Weights of a small transformer language model: RMSNorm before each block, rotary positions.
MLP neurons of a small language model. Each row is named by its layer, matrix (gate and up: input weights; down: output weights) and neuron, and shows model dimensions 128-255. Each number is 128 + 24 x the weight over its row's rms, rounded and kept within 0 to 255. Numbers have three digits each. A neuron's up and down rows have the sign that makes its largest values positive.
Before each neuron's rows, "fires after" lists the tokens most often just before its 100 highest values on Wikipedia text that the model never trained on.

fires after: "v", " des", " V", "ol", " o", " L"
L5.gate81:143114112079135139095123125080137144086128091145147107149116103144139123138121109109122110105117111130062139127153188103123127096151114135129144135126148098129141089125178129097121150111105087131142089152157109120123157151139165120118118182159106107126148142100133102139156127059138122149102157136119166152156126161126157100148154136140122125140086129111141139095129151137133137176112
L5.up81:126171153122155100126136135117131105113099136121140130135101135142092102140124145122089104114141119106147113085146107139142152122092103106128141167131107101139167119147140094108139133136134106165080114142107077143137122149112095105133148115120129119140130130080129123125164085059092156127144118118146142149115158147164126068162154116138165160158148106136152131128109150149125105139102
L5.down81:180145099147115181102082132139174132166155102140149101104127192148119156121127144131130150103153099106143133171116108106090115131153133131056131123119116129136093122102168163101132139125142155126124113133125139131091127151133162154146149045129100127123141133152163111133124135119161136163134137159133137100106162126147127131118110157114128167135107105099137109101175135101144131107161

fires after: " f", " F", "if", " s", "our", " S"
L6.gate18:150141123116166118135143145124134122126151126136062155100093177174109126154134112148125127093155145146097139166084118111183150133131155096116160152139125111143089142146107120138150129126129145121135092109144138149159126100170166138194123117125118144108117167171113159131094152154078130113087098116117133061099167138100126124113103104156142119109121084143136084095154131108162144110130
L6.up18:139134094150098093155111133101132150127115134100123089119139156115103149169112114141156194129166130152127169142150083125074076150149113112125100157129112117179138157106104135160134139122127136144132148155111115120131140143153135125158116150133078121158117119139123142171164137125129114143131134133124189150135116114087111100144123148157112086126125096117105120146132126141175125126116
L6.down18:107113181108165142127114143170132153139127137151133113110137100123130151110131132162138177160113104155141100156101135134140115108103141103142114126138139163084117129140115139093116094114162110157167106158150155109133120121083133127074176137121116168136109110120080154142091128136147111129094119104108156142125138156123105128121101168161096139114084121167114120108097071102127115113142

fires after: " r", " G", " R", " g", "at", "ar"
L6.gate393:086099153116119138136154153093134121160134137134115161112167147180147116102149163134091128105138124124137134119131147118133183152118125155145114098131123142149126115125183097147104125148122146093062116134079132133103146130142160101169101168085168153170107120128078121118127097111143090159131115120103103103123118136158094118150123109121142132105097144123141163154084091145116124128091
L6.up393:118086142154123104121090102180144110123119137120077129133131112149105141140130149174087080119165143080119139118157133125134122126124176105102106104143110144161139130188148132144132108110082084104154120135142081137163139144096140163136131089110132122168132138143158110136164120108088129091144120158134107114126140088148128134118098109048078147145116135131137144130094111127104142119089
L6.down393:127150105149144146132142123122151205080118151113139116112154109107132130180122111109154138139101080092137160131101136159110102085155128139117120119123139110117108121158142118142150088108152111113164124128138100102135101123128092117101135146121113150143150159128159135112169106149120138136116115158129146164110131115155167178116143086123071149156167133128131136148178167084119087097090

fires after: " f", " D", " ar", " app", " F", "nd"
L8.gate84:102174168092136117106102112171115138088087108137122186153136135146138173143117140171130160116102119157134173139147138114142102135174126115104135103148122134122133111145140174131139133138130128151102100172112145139167118130095140169118137092132121136080131149120133147144136183147099108130046120157127157147131134141132147073133129133127079115136145171152122118128158105113161108136146
L8.up84:119120156129112117144141137102147098154126113105153105135129161167133135114102095110127166106171140125169171136156090139104174136146131093148108159180101156126125160123109120125124135138117129148151102110122142123125121125155124204144105152069161148121116158156111116132119112118108107128133109153111113138133139148097132094161151097143130113139140125159104142126128135151165119126107
L8.down84:128128120152150121111112129150106131124137085154123123156137135108137120110112150143085113171132130124113123129122128155137131118151156122123144140163139150135125128148134122090145152129142121106131140098116172168154124155142142110122125155138120148122142160103154102146120151154138147117110174119183132118095114150156126111085127141096165154113107108120148092126122085165094099131132

fires after: " |", " c", " January", " C"
L2.gate324:133146148094128117113155170151134122138118120141119135136121145143108083155161091160174093161124076114112101132124190097118134090134107154154142109098124109133135141141124123106127125105172111133128114155096107139149063083114133128123119145126116132136124125118131120132140092075153134110114135137070085126112140132146140136126110124107104133149102148125104164123142123132142083147098
L2.up324:147146141102081133117141117146151090091119120136140116127135128112098119153154089129129114137151079118064109142071157084132114079111087146110127141106102104130127152138109151091165125128144121108112129154128114147131126108113115132173158122121155139127132123120135139136138114123118159149114125131099075117112133094126105154117107137128155144163083122127124190127120135130161110117156
L2.down324:093121126141121128115105130175155144179144089123114166126130090113122149108156137142145174127158175161132095125151118146096114097092122131079125176135187128115150092108158121133115093165112117130139109127148115137114099131139035104120113128054153179120113117128139186102113118117164151158131130148138169110147123070121150130131129112133125138157144118155147131185123097119113135133142

fires after: " B", " M", " G", " A", " L", " C"
L5.gate236:112134162130111116109091143163138124138161129104102154112154116150100103099136120144143123115108101112107143126132152093144130104189146156093120122105152142130136148103139112157165125143204133122110089130140123118110136143097139108160115118130074118149135135135146111168135109096111136137140150136123102125129101125139111187114147132063142157126145155108103167168133135152153110155113
L5.up236:115097131126084165105114129108120110085133126095117129087127141156109100136098150127170163096129150138111153109117136149120140141109137117122157119116114129137144153070110115169154147120162141115132126125121138145113109175149099124148124144131082146115117147141103081180135177113108154099118152136123106104128138119126149147151145092110136160099114077172104204149070164147169089155078
L5.down236:131122109143114108118104133133145156157135130099129110162142107122133149127111117140109144124128130154111126142135167171077129094092110140125129150104098105067180142075116118142152121180114156155162130087141102136107155166131131117103131130116127131178160173126141131169133135102155188108138119153165116138137140115160114144113101120118101132124159114105148118137137123157135138151101

fires after: " t", " e", " T", " |", " Le"
L5.gate262:148147096069129144047119157167153156153100122096102151135136125150091118157166132167119146184100122146105127123123160113119108069135120148130105104147177098141131131160138145124153116155127140129124121140174108141141150059131121112135125138116111129148104138139121125082164096121136133118172147103122095125129122147158153154095142123119158150109110161109090150068113074123128119134139
L5.up262:142132124083157125096158133141116095146102142097110109116137140140136148143154155177153137143111110170112150136169174133145112104127162147154097122129113113171157105135141123128095116097087106098150106143146102138143133092105160144120164153102127083151128157168117101056148130137147125174131110136138144137100109095100141139126141123146095130098152174056131098125105066151094164092111
L5.down262:110119154123164159122109131128127169139161129073131117105114145145134107126134119130151097116171126117137110155131180163105144116113119115105131135123109135139108141093136103143137139157137151122180128097125149106096118137159149110089126118126118149124121111147117139166089131144100141085137117152142156142167101133113124150151153147119102122130144181140132151148115067176139112111099

fires after: " all", "iv", " cons", "cc", "rans", " dec"
L5.gate564:107170135155112131155098113083119136115095138158092174134087148137145134153135108106097110150118144104117138112131129117191146103101148172122136118101137132120137091080155127097133120105127134079150125145147177176172125131117127130144126156122133108112135114116159129062115149118146097090112131154098092133126120141155140123104154099127127107108103158087116121105163110133136111126122
L5.up564:107128093113135134143111095099119132131086137124097103121090104141129159160086149099108079159114109103126113088138145136113106113113146089113092114147109130138131123116146095112121161125114122137131106132131114127140149148110158130194151153118146103107143130129176122113177095111163091145150110150159105169147093181165125086146128117147109100126125100102143120091107146134150125144123
L5.down564:139137156123067096113158114135091116176113138135113143148164129134139145131148169174114154084091127099144105135161121110145131176127158166194133132148125132155097135127124143091103162158144171122145140147083079140116096165087077112142149140093130166103126129149120085146124108126137124148148120121157098107137107147110108117135191119126149082148151128081126116137083121101111163140123

fires after: " D", " d", " J", " ind", " ass", "\n"
L8.gate676:177140108134147145141102096116126091092107163150111149139157139142111129103143143163147086120103085154135132124202153090125089163121134113133114130151141132156118098123134116117158166101157148136102138122128141139137119122093142124111157122093086120126155148171096122134155126104154123190119082138156126117145143150132144156161096134106135127154129112130155143161144135126100084120111
L8.up676:162127173167125131138128137099147139139134166117116133078103136087143119124124085171159103136126136117144136106156164171152102125136139058117113103123124127083147070142082141121134106128125145143112142139137142165113116120118080063146153079135124135116120109177108145139114155135109156132139064171155140131158148162131143121165147100140116122091120147156116142155141138141136148149130
L8.down676:135132097134137155140161103130118145120123130101091141133166160076097146154150177142058133141093136102171060129139113071154127145106161134121116126134135136151103103115139096128143093119138115172113169131147139112126087138175140129157189126127162143132133104132083165115109106088177106124157061138162100100131095164109147087105100117160116125118129088083103127127112107118131175129171

fires after: "-", " ", " (", " \"", "ch", "et"
L2.gate627:092146135133167119136110126134144120081077124090107144124115102119135099072143126147119112141092107136107079120163109108163165100105117152125164141113148139142155147124109141105104156110106156128097097137106160129118128097108086120114157114164082116097106128126143141152110091142118117117115141133077082149111139152132111133083126140140139112138095152089117156081152120109134111105134
L2.up627:139138138130162138158147082142103094132078166138110134127111093150095137150105108129122164138187128131133111166105100124105130121143132112112141115090090160155144094109130128127129132110153141132115172139110121108139141127158140129129110138152191118167113095153122135140124121158126099058103108173065144191113135137122122091129147107184133128130143141154173152123166106120135178138142
L2.down627:070127089153137122132167102128125163107135134104142107140111088125134133166104138122134164141116132092130168116099144106138090086080100133124117156173171077086136147136149110144153150132108108119144168103159139107112104119083112124133117102090137172079122118108076125104145132131110083097096105140160116166178151123144151069137123122106111172117075129109128115157128105105123120098156

fires after: " f", " F", " kn", " comp", "rib"
L6.gate318:108176120133172130098149188146189179139125147144141136162106151147097154120131098148163151105108094115121132124133142114187147055118052092140127136128133126141146151100177145091152120134114166153132110163123155175131163132127171136122091148130154124080086178151090114160139152116122111134139108127106166148135151102142165128114136132125108098108153116168113138116116150120138132147130
L6.up318:110132161191113115153141128093153095082127165157118158110118156098104114137086134132153097182104130139113150121119172153118149138101105131135113112140085078098133141124104091123119132127095103120164114115111122144141191160148133145116120129097159160151059162119104101150106158166092144105139140117083121169152104144129107170152190146140114166105147139114105126136122101119148147119117
L6.down318:123115088106150092114143138125085106178145096142122116119132127135071117127135128142125167106129081146120160118145133156126128096160107113176145120095101137153162107124124108098154095106127098137094111130133140102102086159097110133083137111165151176139172131101139136123144135127139086145139166105146128136150131110126143110150115163096143140122130160118115152157109113140137134135113

fires after: " L", " col", " Col", " Br", "l", " l"
L6.gate347:100159152065131105155100118142141147120119126129151091133129129134151149165130129131117155113145110083115168089117117080143146119089101162122104118155133108092151129077143106115144139114130110137100121132134146148159166119086134122159098134116134134161106125096176121139106088099129148109154171167110097155204111157116143133124144105132141098152154138136100137105134117120137132142136
L6.up347:138156133146125126157134142131126114168170125156120143090144118129116131121131175129130157150119105134117121095151149102133169154138137134116163101113142094141153083142154094131122093117163107141130168164107101164161164136117152161155137151077153124138128111079141094099153111143171108118143148139125122117143089105151146165160136145149140153116121153104131059102146090118128141130101
L6.down347:079136078120125156115157113183077132115122104149111158141087119128142106125120149114098123110107108152116158133156115102095128155107135170087083148158134089165115155124105164151082077130158140149164143144152149101149108132148120123115140161153155112099136116118144083145122082137115160121127133103149105117138143121129160125094129091128088108128140153097169067121093114113139167113105

fires after: " m", " cont", " T", "p", " t", "rans"
L6.gate144:119113174191114148111119171079122157126111123088130131158105121111134137120164130147123130098154101122087129136127161118155131113128111141161090103132166142130185152159147182162170130143100129121083069119122077115153162072137144097215115111124103118124094153149153104079138120160119125139103112092086116149135123114156115140129103123097115139093125132093113140128136151110137139124099
L6.up144:124158156127103097123131135134141126104105060103101115129152082091128131119184146146125143067084118111124106114138181149146139166120121129178117078147126141123155137117179135123136074119132120184111146085149129143114147126103120111172137175114100105068150142163099094070123152109094140142157111137090172139134100120129088103173170134122105145087132102141103137141109133147142147148104
L6.down144:133106129119102128164109133138114141156160150148133103136166123106119109090133136148134110111158080145118138120188127135138160099132105121095188121197115131160116095110129105180100164139133104158123096128128130115117097132123120088143181125106128114115137164113104178130127120122159157146141110103105162112096133120135124121123138122086143119104148165117135081099123097178135151128177

fires after: " L", "i", "ol", " v", " f", " l"
L5.gate301:157134115091104154081126130151127097122117084107135143140134161160140103129124130107120100147141059115107178109158149104167137129106094118149112125133132110159135116113127147117102157144105118122166097148167099136203156127141134110181092129131120114129084122183145067133141117121157120103140145125111133133130113162139128157106102126144136109120129123124129150127132161114118164138137
L5.up301:102154098109133151123115184089169114159144166127141075129121158129111153141086142105144140131112142101148082126174115104140138117119128126126114148132151120139147180148114113093144177130131104162158151145120140135120123115132119143144151128108126150150100144070132091161141078101146116129123165143126167091159118144130167098159156146121151135093117134125120146116097151117150098164113
L5.down301:107140088154159157140139095097129099130134120126065093090108114135139152130101122134145114127155115109134127155147125126107132147131116095105158138164124129163085129107139069173128082175123163135130150132158109120132116084131110102137157138126119152133158144130109138132147154122140167106163154134122106128161143116159119114169149111142135130133147103120143120132094148131168144112157

fires after: "d", "re", "k", " ad", " Ad", " D"
L6.gate369:133118169144097116111100114133127101115110101105151147119120116158124130142139134166116144114154126144129142128144148112143158126136134110123144118144123102129142113124148146108099155123138188122138112118112135210156160077176111152092103151134144076157108105145095166150131135128125107124100094165116152137111162130124119114141111148117130105143152125128107143108131136098084108142106
L6.up369:119079159142142109178141146165117125107123121132106127138110097122158120108133108105148110201108110154146110136100159112111140128124112125127115169085135165126121125124146136113116118109178115147153145102121130103120097094098166134129135139125161126175119100105110155105106114092142142115145122144132138113114080152149090132101165111102128118134120166164118147094127100128132089102109
L6.down369:082133096148131113100122117139130122126102152176132108149096160102121084140123096112163113160136113121141120120139135101079152125142164110122081128145102157134137144133114148114077115108146147129122092132163107145139123135163149130089090118126131101148152159106108107118107106105128138152125128128142135079133117126117158109104142148138124102148155128133097122135121181125149130155154

fires after: " C", "C", " (", " c", " N", "al"
L2.gate470:095119171119156093115131169133122112132109152142096163128116151134145103096117144135119134172139128098138104138110156104154160094130087136151148142130149144140092150097111128138118127136120147138116084150133144146122137088119088149105101114089151104115082118125139147108134147114117151095136119109104094119104132112142127154099160153138156123117101103127104128087115103108095077123114
L2.up470:132098118113122087128107140125117112123124140128101156094144133173098118091146126146123107101088080142123136159077114140139128128148122178119126185123112128112115172105120112099118164135078078142138133151132133150111122107161114191130102138112138135087093131130153090127111129099093157144109169109105121123122150081131141164103113125079145153119100119141127131168100152143073132146128
L2.down470:137076188162104096130166144116143139137149165113128115128110091074111137148120128147089146148162155115123095113158156147139102118114127161155159143114124107076142074177130142117130136120135130156150126120175108068118098129140144116143162122090136177111160137123101124132128097158131126131120124164103143117127134129123150144153137093112109141197077103129152145107127121147110134147187

fires after: " B", "ar", " P", " Br", " G"
L6.gate694:127137144099147134123162111127133062131174121139137157089112120144155155099152126165123145144145069099149139114125118096143118134162101145121159096098147103120108112121125124147124134127176124125079141152104107174100154105149122127115119194143136125165114146134156118121158108102137124152109131172115150130118106142148080110102146137117126113133133127088121149145116112130115152161119
L6.up694:130110146139114117101088131098094098113133117133155125112147134156084145141121096085098069143130131124139177129165145092118118128118135115133115110114139109076130146180161124138145131127111107153121090124139127135149114165119156150154102137099133112178135117134167126185128120102173129146126163131106129123125131123140119118104102158112100133164108132097141153147157099136103133165131
L6.down694:096147105148137155180121125105150091098141105133173112120089133112149141155136097127114088134105122136149120104196178138064114141094127146089110122109152095096160182126117117111129098103112142179105165082119128137123131111088138151172145127150133156164136140141148153157165150114120112155136153141128148125119136151118128163119161132144094137133177112081131130148146133177164125139187

fires after: " N", " P", " sec", " n", " F"
L8.gate49:156166069111134149122153113121131126132123154136130124106116142155132091115155119157138130130138108120157125131169147135091111112146064106118138134124149140152102144136089137102134150136097107127126094131124141107142130101131143108095105149133115135139121147125071136166183121183081064115146116094046128167130137127105141132145111129118101086115165121147135132097123141122125101136109
L8.up49:185136085136127179101145123136109183148158149147115135124087131127162128133135111164160112160121126165138130144139156139153166105104181156139157109124119115159126123136101123164164147135128134104118159130108123117167142150075131109134092120140142149137169132151125118142145185157089139115157126098119127135154082127121193180140089113104114140102150127134130134116128101174127113162122
L8.down49:087129133172136097153148165135121131155167108139151089093116133106086139134171117124118117128137113101103080134103138147147105120144139126158138139104161181121164082123113164115157147136147112141131171141145117110149148122143080114130074104111120169161105120111171115067136109086116145116133159095115095135140166152112150126104122180170149170129136108151116150152108145096140092180105

fires after: " (", " \"", "==", " con", "-", "\n"
L2.gate186:095122168140130127107133130068126127148093145113138112132114126159117093134125121114087115120098119113131100127097110081163086109142131105103108162115141122079133093157143176110151119120169140112144142172179144137104117118118075139099101097140117158112132143130108169135141116160101115093108136121107161122095130159105097092123092151117155087137111145119111179094121136135121117110158
L2.up186:102130130132132154120137106065111141120108147148088120172131144133136131130124135125143146095139184115130071129137107127125121133135120146090152121127121141158097166117128119085167087113140095149135131151129099117113154140143174123160130100165152099088136158145166096163133100206156117115116091147112154102113142129147084117146079103141134149137082152117146149110159099131108154165129
L2.down186:078125094100183098119141123156097117121149125134141123134140117153113151170141122141170120111144080109112136106113106088156118071131108163104121142107127134093099141138134148122141152124083099144179183100154115164115128117131130189100137107120124145133156110161144162114136137125096142128135158147173131172121125149110121119134130121155122134126135151115102120185101092100154136130101

fires after: " M", " m", " F", "m", " K"
L5.gate650:105087132132129153132145140134129114125154073175119115144159117139129134101187129161118091133163084097084113141144158081130127119176150136084136133122108126143173139169080119152112173108114113099097131103126113150144143056128125092143112131099126131141106153159123107122166161066131138160132084136102141121121114137144103156102145144099176119078079141109107144146136088115132143157141
L5.up650:150134113152104128097105127128100107134089111139081147168142147130081142143143082139147139131129147156126143131140110181113144134156143147102095157103161127152206151127097102165148125172062143138095127120076158114129104088132109130150108125106104149137154167091131109118144157137100137081115128122131108139172139114125134120069140145133124123124140121115140109132199121150167140106115
L5.down650:129099125074138122162087180128104113137136179103121111126144117156153136112092134136144071120121108158129123095102162130126124099144146079124129128118106138117108131143128137130116124092155124156142091150168125107106152155126108110142092081126182147119147123091111149139109128142119152183083106141124123129132156098141130108166117110157158137169148129140111113159143143114112082083151

fires after: " m", " M", " cont", " (", " g", "u"
L5.gate347:148115156123123126107124146122152141140128156135117118125153117132135125124159116163097090093138121120111125143151132111122093151147130131131115148119137109145171141126131121170153119138108155048102113139133106137164169110133099123153101152137131142086132129155147134103154137123098130167103102099133107087181143118141095158106152141094117116166104126161104121141114107151108113121153
L5.up347:118109118122119103142149135120156166159139129130141139132103084136105149122166129161160142128104154133145104159133126121132126140133081159119102190161120122149137140109120147159178106091114120129107088124110132126103088136124102095143110114129148152092129111155155135128132148137134148173145155102151132176137136146109073169066120116147145164138150140112130130117169167169126111138185
L5.down347:120116179098135117131091112156161149120160150122073128133096106160116116090114086131111134092157131125114159160112114116128129103113132122117146101100117132131136098134110123110130122162121105143126119138138149154124134121103130167126124062108202132146126150100132127128154132111126140158135127152118136157162115166101151143167133096123115156137128187103128163137140148131153128154159

fires after: " t", " to", " T", " N", " sp", " V"
L2.gate667:113132139157145128139141167144125145116065083145125162159122110121115085123136146138129121125114117095066123107113141095137131090164105133114124096154154110110152113134147138139140156122102140110103135176172107150158129121168115111142149118149152106105108168146152118144088142126137148123123085131118143143132140171159150139119104122127116124121104096110142142127135134080125128120127
L2.up667:101097084118135109156132087069179129084109121137102139122115110129142148176125078151105105117136135128153138107154152134106115115106125123138149107148075120108101131100112130126096126137137182113096126095120133169138136125115114116137117146111121133117134125109172127104119192152120090108128117143092139137131116155113150108102154127195128166103142123099109143074152085133125133089159
L2.down667:096151139105123132115103101149155123100164174129130108167103154130099115135119108150133111095125123127138128135111142152138177143112132138150162135157091162136117160093115160095119138165143114127126128125149122114111128144102145125106139120143117145105122172142143107091122116095109123112129149154136124106105166122146142110139099119140107151114147170146165144130121125202125085142131

fires after: " N", "in", " F", " ar", " U"
L6.gate315:131117107121152132147116154135117130109084135151150141132108154163100047128133149123141130078123132143127143130117115113127162123139133125092131161178118060155148152130135122174104138117143141114105168132123175148143134082127127115132167143126142123127097134142100120105137099130111068140127125122104130148153149128118138107130121109147130074100168176138119090067171148102099085093149
L6.up315:158142096114129109110114114105111144141093103156131146169097142143160133120116113128088124081154145093139146116122109130163153089127155135167092141123147145132118148148119167135149167114144098147091078122145135129170136132138133100155128123133157164119125123156128140116140113124107093094104103138097081176143142112133130128098113085121123150125143107153118140114152109135117131126141
L6.down315:109131171141131133126135111104141124114110095125145135092139143135095107138151156082113169104130160140078146140076139135128137145147137139095104116104094173071148099119136122095130111167123145105146129113073136104152168163139160143134154111154112150170129128073133119186081107136113092122114130146133097122128132151154104099131095164121117177172109139115110147123089158090144128093123

fires after: "d", " D", " H", "y", "e"
L6.gate178:115121161137156126143168144131120151116092138137132141112135109147123083085148145155154118108132101141118122121128195091127133133136110143144083192148079168160156131154103115138102155140080128127155125168133088133167144107074148119094138158104117135161091127144124139092143152106151121149143082112079143114126121149137154143130124150118124116103098096108086151144095123099110118125100
L6.up178:133137156144109142156135165121134150098109091137143142109097130110125108110134142098135152139124112138144152165133154131176141122134119131136151179133068152098133113102134168160123182141091145161144106121124131121142099140096132115114119167138165136118136114147077083153114154148110146155165113119132125164143126195124097108093073124135144122155107158188119140133120121126155150143117
L6.down178:138085113146129094110199142128055151137132135112121169181125142143111107137131120120150089156131111143166082127162147095159114134110107088118116141147142164151182149133121142089123102142176143160115138101180102148129129114153106119126109129074113161123124126095132144107109145110139187141132121091152121110069132138118179104124141096148165150142122079110121096146101119140152137118125

fires after: " c", " C", " ind", " D"
L6.gate161:116146147142123108121104187175132139134117119137066118152110110113098133138124168109115103126114107117124116149139151065154107114118133115147104147117169110121153133125152140146158150146139142143098067115116131120145145131112143110154121171082130166098157123134109106115149105111134115160147171116119109111105111110152094156136086093118166101135117158154136130149133102151150117123092
L6.up161:115131104116062120182127120113133162155123103103079134111120087167112083102115104162123148120112150118131140146135134155157126102144082135118107161092123104135149148130137093135091121093146116130123120144116141155090138121147139121159101142104146161128130148149125089107066125115125164194141121151155162096137107104167185139094153118122101166097126089118158126119082170120101089154155
L6.down161:107121154160119128184122109125133123190089133113104179092157118142092172180142116131094130144089165127139098134144120166117100108137171117161167158117119130099122117145095105111154157107104117132089172130150170128141088127151104134144151123117175150112114164158147137083158115105134109104138125153149112136159128130145178134094125143164123120109101113121140107154081124110170113099153

fires after: " is", " w", " ind", " D", " W", "cc"
L8.gate65:145168124135129148137084153133143127122127136146135135154132175140112110146104101137167093131125106165156126146144149058147119090144135115096168162106123174117121144125144129138151168114191182095134097150105163161117110142111104141133140122118075155088103124162150120130163134109120142172100124140116146146159166151126092151114070125095115130175114118144146158152138122101134117139103
L8.up65:133104131157096124168122188129132160119151127163119146111101129107104126105114172125121141120118111117133129165125123165172092122116137118097105139162104169109143112124127222136129106159121200109155089099154150095091102162114088127130116137157123128121130149133129102131106168128118107154127142125159140086150167192132133132117134107154143115138111130133136154132129182153127092155103
L8.down65:169131127126177101117150120155106124130120093147123108121166117131112138141131130119116111122137059115110063129128155132106144097130131115092138122142129139136139125076111069142107108126124101141142133151122139176173131130171104126125120108086159132128132193113122105162100113144101118115150108140124104107123152125101134083144156095163148110154135071109131124118082122108143143154085

fires after: "it", "ce", "ru", "t", "at"
L6.gate157:121150115112129140106153111110138143127086099138128136132127210134130109152118107148151115131084101086106139127147124120151116058122102120102076139122140117136112115123144159114173163138136123158135149126116113124109170145116117138143135166168155119096136101125120136135130104166141121174088138084123132118153124134117115108085112111138136103101096114115117124160126129126149118174146
L6.up157:119114161118107161119169093123137096102090131146134119128135153126150117131114106119169170162092154064099125182130104141148113108155116118156088074136131127122134131160139133139108097135136110159122170097172136128118135128138107163116193159149150082133141105143109133121143102129138134137076142117110124116113080129117133087136107110172165134104136106087132171141122162139146136161147
L6.down157:118153139150152133137122147168134134142156147158115154157124136169146137140113136167122126093150128115107105132171145146152148093100122144116092140146111120144075140146097132129143147142115134136144113172133104116095123135143128095105131131136140141107104169127212129139125128110105124185132184114130110115108093112106112129145178128099149181123119152124135133100112129118148099097113

fires after: " o", " O", " A", " Re", " Al", " S"
L2.gate290:161115145159140125125125135130127136140140119171109138094145131144117095123183118107122152147154099129084156128135094092119146103126136135119144085149138109112157094106122160124115114113134151141110142138146115129119090140184105068161142108133107101160119134086136131145140100124116101148110130114053121130158118130112143135116117152140130154117094140126124185106096124094161103137155
L2.up290:142144127114134097145112100134150132134132131160132152092128129147104102100163100123144156156156130121139168137127118106107161101120157136115133079170131110109119085129093134139116108124147133146109144115132120111149088151150115088146135113158105100147131136086145149149118117135072099151093136111063128172130129139099120132125123158151138143144128148141129130110101114117147112129121
L2.down290:077143099129152156079154114128087129146169149114111106159084126114119123118088133111127120146186130129157138123124143150101137112047116113107081087164115120092113145166099132119112132102150157154126115118188110163118099114108163138142147141138124121088143097167099121084157114122143149112127142109134139123144113124147112106151127137122130119151110131084212129120127137145118155129104

fires after: " M", " C", " H", " P", " B"
L2.gate429:128150146183113128101096173105136121133208147111129173129134123157119102123137141168145149151116100166146140098160176126139120115132119141117123112118160121101135163141142164110149102126146147127146076173159132125118140097142142143184143143120109118128109167127153123167152117120150130140112094140122137117165132115155125161147135162085149147126129096113102170165157110108107102113057
L2.up429:087130163209085120112103182093112151124120121139140141132125146140116142107128141139128134131119155164119101106121136153096153083122126119147101123071163127085125122115117098112152107082116128108126124148161145133104150138147115170150160107116107106123130153096158116168142102150123150144149125124152117124175133108144104123152127138124167148135113145136131143104188112093097134111104
L2.down429:140139176144091110135142183137165131131109153125127140120113112117095119130100089124129119111115148136149110142118084186128140098109171104121144160161133145088125144087087111112126103111103089131146140130130125149133135114143105119109107098143150084132126160149151116119105159089102124098119116139091145136115114149139194121119151138142127135105171175158092109114179117155141147141116

fires after: " M", "oun", "ust", " B", "ver", "le"
L6.gate24:089100132103121151125144132085114078132153117137129155127111126134115102101127153089144157151135109084158145148113177129197087143167153154094141147135123142113139159148181145131149156086151127173123111136141191138101133158077144102125097157134155136158157117067124106124107177148140117195136158087087121156121158151148145110153108142089128146132146126094103141134103111132156109148142
L6.up24:142095134154108134137130131102125130116157150141097172091125100132116104128146147115187172140139092108122145148108098134163119161142137095089165164133097170143147139129158135181168124153116168121186143133115168158086139127139092110151079142145119141178139150100091112119167153122135150139136136133134132106091166118079109146122084124101146133113173143119111153167149149117141117120131
L6.down24:165120111124136141118150117124139166151158107140102095088191202075168137160141107147115170069127114141091120126111064161172154132099127142147135150174136145105155114156151129143119133130164148149131127173083117121138120096160114129109129137090104112139097115143108100163122141142171132107089150119106138117127116139113123123078158069147117134095174142132110106121123124120126115159120

fires after: " L", " l", " W", "it", " |", "at"
L5.gate677:136129125069127112126135120134118145086106109122142119169136118088100119170175094159139113118099074107128116164112151087122142086089085139140068111127133135160192110116102145130158103141121152121098140142125144134157151083085138137167155104054124120166119154103106118089134097101145117139134151179111129153156124143164069143137140160122145121128093120077130151131106133167105140111131
L5.up677:114126141106150102139116117119092064114136102133144137138129142125139110117128157084163084155093127111087139099148148095144094086129096155151108116070110164117162148171123106131112117132141117159125154117135150118122093108080118132169155166151138137136164132070120156145152100153125119103136118141131104120182139138119175127130151105165095166130108083140117155136082146120143135145120
L5.down677:116098113179096142128087108141141119132194126170146132145116090173149137088134140130140114117158180146129113123100124162110132123131135152132148146158084145077154137110113115105126112143134155120130184185122135124125136123104162139102144124124125114112117150135191111132131125155126087128093138148089143122106114146138185102171163137131132101132090129128130113131072123109162121185100

fires after: " m", " p", " M", " P"
L5.gate352:120121132170066123153101171140135087128169140106100169153122122165096083132168140183145142103131104180140142109122144101106086138170156120124154135139153121135121145141138156137160120141158162088127118152154127142130146135102096114187097132141123168153119180145097159168151123081134097111138102124138102120104110132122078157131141117120111131118116124113091110142160113129179095097129
L5.up352:118127139182114137135142129094158105117121082138102177156111108129100114123098119153183158133140095143135119139170150114129119126113119109136148161149117132139157110106131120138126118156103142151121084140115140137129113138158109126135104159123154168139081147126143149145106164139149104098149148178161111150149092156086131124140176170177106152136139100078100095163117125145180108133177
L5.down352:111091136135114139084088136164142167114128111104106135133105137113153136133144131148143122111134123139105096167155122110102124109130180111113110164128110154123159128143109153139134140149086165151145152150108129126107107077161157109128131117096169097119135152096124138118082116117136135134144142131124120114155118129138078112110121152113121154121127125150163088117102156091176174209150